MLP neurons of a small language model. Each row is named by its layer, matrix (gate and up: input weights) and neuron, and shows model dimensions 0-191. Each number is 128 + 24 x the weight over its row's rms, rounded and kept within 0 to 255. Numbers have three digits each. A neuron's up and down rows have the sign that makes its largest values positive.
After each neuron's rows, "fires after" lists the tokens most often just before its 100 highest values on Wikipedia text that the model never trained on.

L2.gate183:133134107117100205119141129087114131135160153113113134115119087134095179104136115159141118106169144120154122150128154143132114112079071125133168118111121140122125155136106130103132112139112133151090117126107109125154103135113179085101137138107149094114156095103152116083124138121142117123082193138146143119161126081122106137129107159115139154153159075072146130109099089105093107121100129132160099138095115117084134117157123152106121106138116082119154126093114117117160122104137149133156160127130121113115123154082164153153110115135099097137098129168105112123151141155127121163
L2.up183:088158101127141117135136109090122120145136109085133123097131103101144163110147117169137113102124134128139133099100144137149087124150126158112110160130146086109123152151116160166117147113144115140129127109105109105148144139063155098146170113128135111151125167127158177098147125081126078171121178116131097129175116125094134140157118111134116154122104090156104164146119130141148145120156129149101152120111092097160153214138107120152111104089118126137126133142136116124115103108133150142082167111179152138129147142116113135119137153132181159120133083131118087093127140125137164157
fires after: " cl", " j", "iv", " J", " h"

L2.gate144:150164096173100135085117122131091163106151141132137144141118174134095186134125146136113111113152103162079143087138149145125131137149121137187109118106136139110129100114109115111099144070104143152119147090153116114158114072129104130083131154154141103135147134119131129161116185188113144118141171126119128095123119168116144124122143155145111110163138094119129115118126145165111115149107109162144144122107110129123153161177171138099100118169105124135151104138156123169119136167117104126094166085114142129124134088132099162109113133157147082125116115139159141126158130160131159111
L2.up144:105123138100132136110110122095114115130181130148168108107115125126169131110107115123103106108136130145143120148109116117120122148135110095107145111153069102137140114105135149148135114153158120162146120069079131119105143134145116119125152097142098104080141127133080149131146145131149149115143157099161144157102114091099121060180131160123126082125162122104133095159128136130101148122113134139120139096084141150174120186154130108147143115105118118140117098104135124155124153098124115077129184148122066089137136104086131103114136107078153146097122099108128113107174151132150157132
fires after: " C", "m", " c", " re", " B"

L7.gate405:119111132161112146105096188127162112111093136115122142127104122096133157106118151130114124110096157152111107168146113163083146154140145145144137130107161140148159129154126153155138130096135104143126108101128123094172100153092152143115152107107096140109134127137106131165102132127135160104115145095111127094142132128113076145115131107130106151143122108094113142129091144151187091111084098168094108121178168115159112115129159136174081107138130108142143110095094107108133131155138203144113147112086122085097114096121097148097119069120119151111142142140110122142094121130107131144
L7.up405:126075114103133123149099102138118108108142151165135152084123117065111120131147115152133106108154120112142132121125131101134102128097133075116125094110108112122157122074133134154111116117176150125135123114125081145129144147175131131146104159103165148118148148090121139076135116103133133143129108129107107174089099127085143112124138105126156188168149160096157161132151122130131146117195135147185109122130156129142071152084129133111106122101139134129107073107150074142118104141083144136116132148130148187117143137140124138130127151096111080146139145124129120114152131143099122132
fires after: " h", " H", " sh", "f"

L2.gate79:127147151164137083129170149128134174126135130132156107126088128165136148117111088137148142153081118118163120081130127116137115127107091135147110128065086103141105080109147161074137116134146132081103137098131064153165139117109091124110128098165130111143131131162157121082135153154132114136146124101103128107149133117104133148107130110165132157125127136164125112129143118144111106099139102122108116093141131155177151144111152097167139167139130135077135097164128145159136135105118133142150119101155132114116072150129119155127117158135137157087129128115158111096153056120101108129
L2.up79:095116115150118103114106105127145140101106106147124114150116154137103126149098120121161121123090156131134126159158142129140182114142116144153130092137117109184136121145186154158125131143183156143201111116092101166169123145143114076163106131078158112157144128151180125116105139110109142128136122113126101113113119138135128120094115119168077128141125125117083130121139125115107125142099120131112103103078126156153123118147125064091119112133106111140116167137166135162147137120140124100136141115134128149176134185143081165159121114121137186118138091091120143139123093146125134134
fires after: " ", "0", "–"

L2.gate234:144135155097078136125091121124168085119110093140103152138107086085118132103113154115158158112122100163154106103117152139107139191087117123153112070119108142139148141135160121138143124124076119117116125147123122141101127132117114135150108138133143154119165187131139116125151156171144153139125142162118147125128150148126138150120153124105125136097163078128169133132117119146119081144127148170151101135171109128132107177117120112113124113091141089115103114127096124144121159133121143143078153116161113169080119135105132154149111102082098122111130112194167122148164115119122154172
L2.up234:123164129119110072086147135149128165147129123144124103145147104173139159108125150151122118125133099140142189124136158146095070142136162113191130118078163163123136159100133134136124149169122116129086107131090129138130147162095134123128112170145120120127135143138141120112117136102093113149156144089081132117147141119133133142128129095163126116095088130093145186122131126125128120110102151090134123134147136145120133136145121169102142161111121149129130117163119137137115139177107135147103144093147147089185176141137145125133152129183127127154077153129081133163135130159099163171
fires after: " I", " H", " Al", "av", "op", " ag"

L8.gate37:136111100127097125119112159128104110129101116131124151171101100143130121111096152133157164119155153156084153112137105109146169168122130087176125123112069127136176125092135083113137085114117122160089129104098117128127112109166150132148135163152133133103135140100128100145108167118162093091097179113116143118157107135161122138131088141118175128094097137126123128120125110101123108130120128128153072150178142150140146149119128107143160139136169136143145101187138095128143145131174087149163145133163170111142128121103144153148140155142139112158093150157164144101082109116129143127
L8.up37:144130137149146128148160171155071122088078148118125123129123139161151144107134134134107139141127146127123066070108117129093107087136095078127088090131186132130122134116144130081118137110142132145120130131133111168146149117128130174121147133130109122139154119114119135147121133146153108148139132137188094090163134149096115136154101137121118113135127164103137114113109119115134100132143145120172136145110129132097129082126083136131166112123119127084144118113123144104076116158156121102162088126154092067124092170116144139136169148125173139122108134146149077122162083138147162160
fires after: " pro", " ex", "ro", " con", " Pro"

L2.gate245:131140155141115090127139137139108117121136106186080141136128081126105126200123110135116146077089114186107102102151115140134158104083102139118097184120143136081125135165103124107111086158152103130132108133118135123116119082074135140158113165135150140136171108124146155076121160119119109101108125138091136108135100099124149109142145136089116188138090105134109159125134129147126152100109120086149127094133138096125148121117147140144147180152124117128118140104174139110192131110138146127111117143167135111148145164121130139093150107113129132118148155121154135168143138109107135138
L2.up245:131118119126089069150145103098150146191132115134126128113153134114099141109147099144115115137091104150126133119115152121110120188136135130118079136127107075085104164144093103169112101098122091134118091103167108127122115125132143134098140119121150115113131125108165145103085115126131131154163119097113122154160153151133140163190127133138115111136166140152115190119084112089120113110167137154126157123124159135168122150165154089129137143157152168126095113126131101156108102144123141120082164098168171130104122144115143132139123149117147088103103106105089160148127142153123145112
fires after: " rec", " c", " University", "ember", " stud"

L6.gate367:137120101188109129163135146114102167110143130129143141121121153146132131154142139137075080113107087158135140106140129162156111139155097126142121151099158159114116171111114105153130135114123158129138166148151125086188172101128187106175135139145130134117125111173148082107124136144110145141122147111146099146140140125147186117103158108144093118161130132136139118137114142158153146139123106126165088100106129128123118143104129157104153156139152055148133143130106078136131093105117128127146157121143159169148154111123167126136152118122060112137132148163144097156144137090103111143
L6.up367:128136184131123099159115118166190130145159133149166148137138118126095110117121114087148115108148125139132136131154153155141136093107117116139110108125126096127108103113134121173129117132165141113155072152138143092148095171145132149143111137137147109057110126142136134121115183135105136136109108136095137149107106087145127123132104157113109117172157142119069126139125093145109106167140156119130108149137084156147126127150161124139192140187127105136115184151158091114129136125147112091121100125124118135160104122115131111143145123128098150081110173114103172171144156088132140122
fires after: ",", " th", "l", "th", " whe", "rans"

L2.gate279:105139110122103112133134131118183112104123111154121113111077116139125172107108148144138113133155083136120151109092109147131141102118122143121111131110149135189145149153088153099111135143101109139148138142114113096167154134060131139126148130142135103091101133119103119121131163171110119120138107141147129081086137141149156111144126105159103137114119141166141158095122136128140141120128148141140168102107129186160108138155178149166130118100111109115164106118137076126135178178174114140110147162148186178118098128141137129152141109140116082086099149106133112152146088127113140101
L2.up279:097144098125169142118142106132131132149146139091133096133134175105114153108088153150149133143079147123105099117146150105097124170120113119105152127137105121125101160113132147077123151148157131131106103110121111122141143073134141130107111098129141086136136084109083104149135068172127112092128144141158119074119160141115164111110114173133185111099133124129135156097118122116125123120144115120156121104111140137119164124141140149136102121139098151110115092117096123113136115109140166120175149166137091037117138128126105105129142122132122134081140123120090173152133100136144076089
fires after: " B", " J", " M", " L", " C"

L6.gate115:123125152127141118101109149131138130138136125135162118141137162152109147153105105124137135158120092100109147103173122160104178142147112145183073140098112127115127078148150105104095149107124087091135122103139111102137101091105130092145176162132153140120155148126140153161109101119129132157127105094150133069112151112176142125142165164104140097116142103151119125118129094087145117100081128137157143142134140149076103091149146130110128125122112089091144111162101130082130125135132113145113105112146094119155107107105157162136141080093134091150171112150187136109110125106108130105
L6.up115:117112144090147106106122164134163134138129137129109154140131151139128159144138153132139077147129113171133164097124164145075096108189111176118131094122153125139115147079122151106103126083177163084121123099089150129104108121099158164129092143144133153145132134178153132097141093131121133165125131130132115118169132129146128121159130146099139116100096122144181125146151094174160121107118079120133146084138123155097166137123111163153129115164096151136142112125127115088119109159150144157119141167080122103137095094129138127116169133129066104136122133125124112151126109144116106148
fires after: " P", "op", "r", " Cl", " cl"

L2.gate455:120117122112144159110116135136124124086161105138120144112132084089131140106125060103113125063077193133120142093147093126114140179110088120118095148130117104151170120156162152131151112144148138116116094117079104136154116107122106144157155105146138125124139159125118157141115147129109103121118129133148087077111135110106123150119153143091104159097142118136146086114083122160103160151161105128096132119136138131112083111125141076080097117101073113129141132120122121138169101160112161138140138118110129081098099108142147134102105139124133126077138143138148152147096130099132128107
L2.up455:134126135105146131086100094184117139063125142134113162147109123123144133139164082124154114140078161103154133072128154137130154130105082119102100134124081145106178141182153106127111091169132135122167163119129152122132143109108104117112126093133146115154181160129153124153159117157130094143149081150138119098106151147101165155139115142120100141140135151148139116121120159147142107129134083146139161126139109166100093145149137079100105108113099103158124167151150146113143169118096121121122101092109115137140147132154127150094123124124111150106140133174165166144147119116154125127
fires after: "6", "3", "2", " —", "8", "0"

L6.gate318:125131170135133109115147126127155180125098113132078110151109154172126146150107137133162131128121109105108105107135161104123127122126102132149118084090098135121136110118151145119119113125107119123106160108141167138151138121118129119092147106130131120134134180163160103116141144124101120147124182139108110154111120102134139104151115110096112101149141122122117106050125143136082086177145123135179100116129117123122167131140158117128152130135149044130118149178160080105118168107136121155166181137099079142084150111120107141140133075126109146126124134120134084120142086110117101143
L6.up318:157133152142115129136157122144173165125088092104153137159125130120105123119146081137134128122116133137154089151126113110137084107079119143160149152138088127142152093116124146145187115114146148089119137167104123102141143146106117097117134119130149124078152159147160121123120073154166138162172138123128153153166087150137082128125109122107120142063202139131120136121114123123133125155125165127163100109152119129119140085132137115121129091141142133162150144154163088153120142102120107133109103124154145203102148146117144152121133117139125114146131171144140170119086127102090116153
fires after: " s", "l", " th", "ash", " Al"

L2.gate391:118107105139116116141121160087178095115108121127165165104114142117109102134075153153134124071190135154139116120084140096083109116117161130124166128135099096119091138107132129108109134121135140104074140125175141114130109163125139096142172094135125156132119116126133083098166098137147169170124153134174117112104133108163124151106124159134158091153187115114140140171124122142138132147149147132122127140134163141109119160149120126139141101112113127129113115123114162163127142102112100152088121117122161163137099140103144150096146136153115156154106128133077168118128092084131085139
L2.up391:102133124157143150077134126173138115146170155125139128113147126104127107112134113100086137139124134151114199119088126147147132113109139137182156134118148128126114121153157086166158150118179142149121127090113116115120100170174167133118145180099139118123126119123122153113160132102146118117154152114140128136162132095133176107082104119160168100135116116109132120155080125177137158165131138112101148098110139136164123134166152083131130111118117120129147092129139163106096123103110097107083145152124178107107143166147144127101165165127169085128143130135131112154147147131116081121
fires after: " m", " j", "in", " J", "ov"

L2.gate486:093121083138100105069159098143128087169138183103121079121133140086091141146151116164073117095140089125173127146130111114094091136110146135106106149084125115132122170139120123113149159075158159116130115102159110152138139119116108084121142111171141126139138076146158150174104131123120121104113150111101151090099109135119123097109119115117109150147150134088136147119130109115115118132138126125115124096104112118128138142148152107143121149109110107081169153102161115153130135135136168099151149150075167120148112127112167157132141096128130127145122112184149135109103109107147130095
L2.up486:151154109089108089129112078152186125112113126177156102161151117092125184086107113154131098140146124145107134136148079117130128109115090101110131136122090102129141097149124155153143116111163115084147134102158105133173140142124119122156160086151099136153135145133133156123144158147106169127114152145159140144126144113119139160113122139131155198109129125088136114099163130141158077133125175118127192117127119136118093144123082103091124082114139164129132144140132091159136112157102108100104134133117131108090109125098143123140134097153125116115181140111142142113157108124143152109
fires after: " h", " sy", "H", " e", " H", " G"

L2.gate360:153101061123116115149132146119104080144150103138086142165141165126126077120103116112118113137125132135128127108109148151083169148096116120137138129089087099157114130137146115142162114145128126090142144131100108178105138156132113121123096126123139099113109187147085122127125154139108122136128131130136110097105128147139133148102117080113148121077106123106134095127205134104084107177118138139112146156121133171123142103167126093161141146095133141105126084107145171130110096141130120138155160157124143132104131156094184148090162137097117142120157154127085121154099119131158107124
L2.up360:153131148137123063121171119123107171105124142121175185133137143132125106128109125098111141174112095114126157139098100144151101154137171128106135094104122120109111132120119123133134131099137084138111110114205083117138175135107116169132145133130158122139140106163102126129133132159149116152129107152111168118158125138138137145153111114196166134121104140192169126133145141110105173142143135118129127079122157145147094103109102129092142109152101164138137106148168125109095118180133100099158115153108122144098119115129115121090140129129117098194140131106132118153135094145134128132
fires after: " pro", " Pro", " P", "1", " B", " Ch"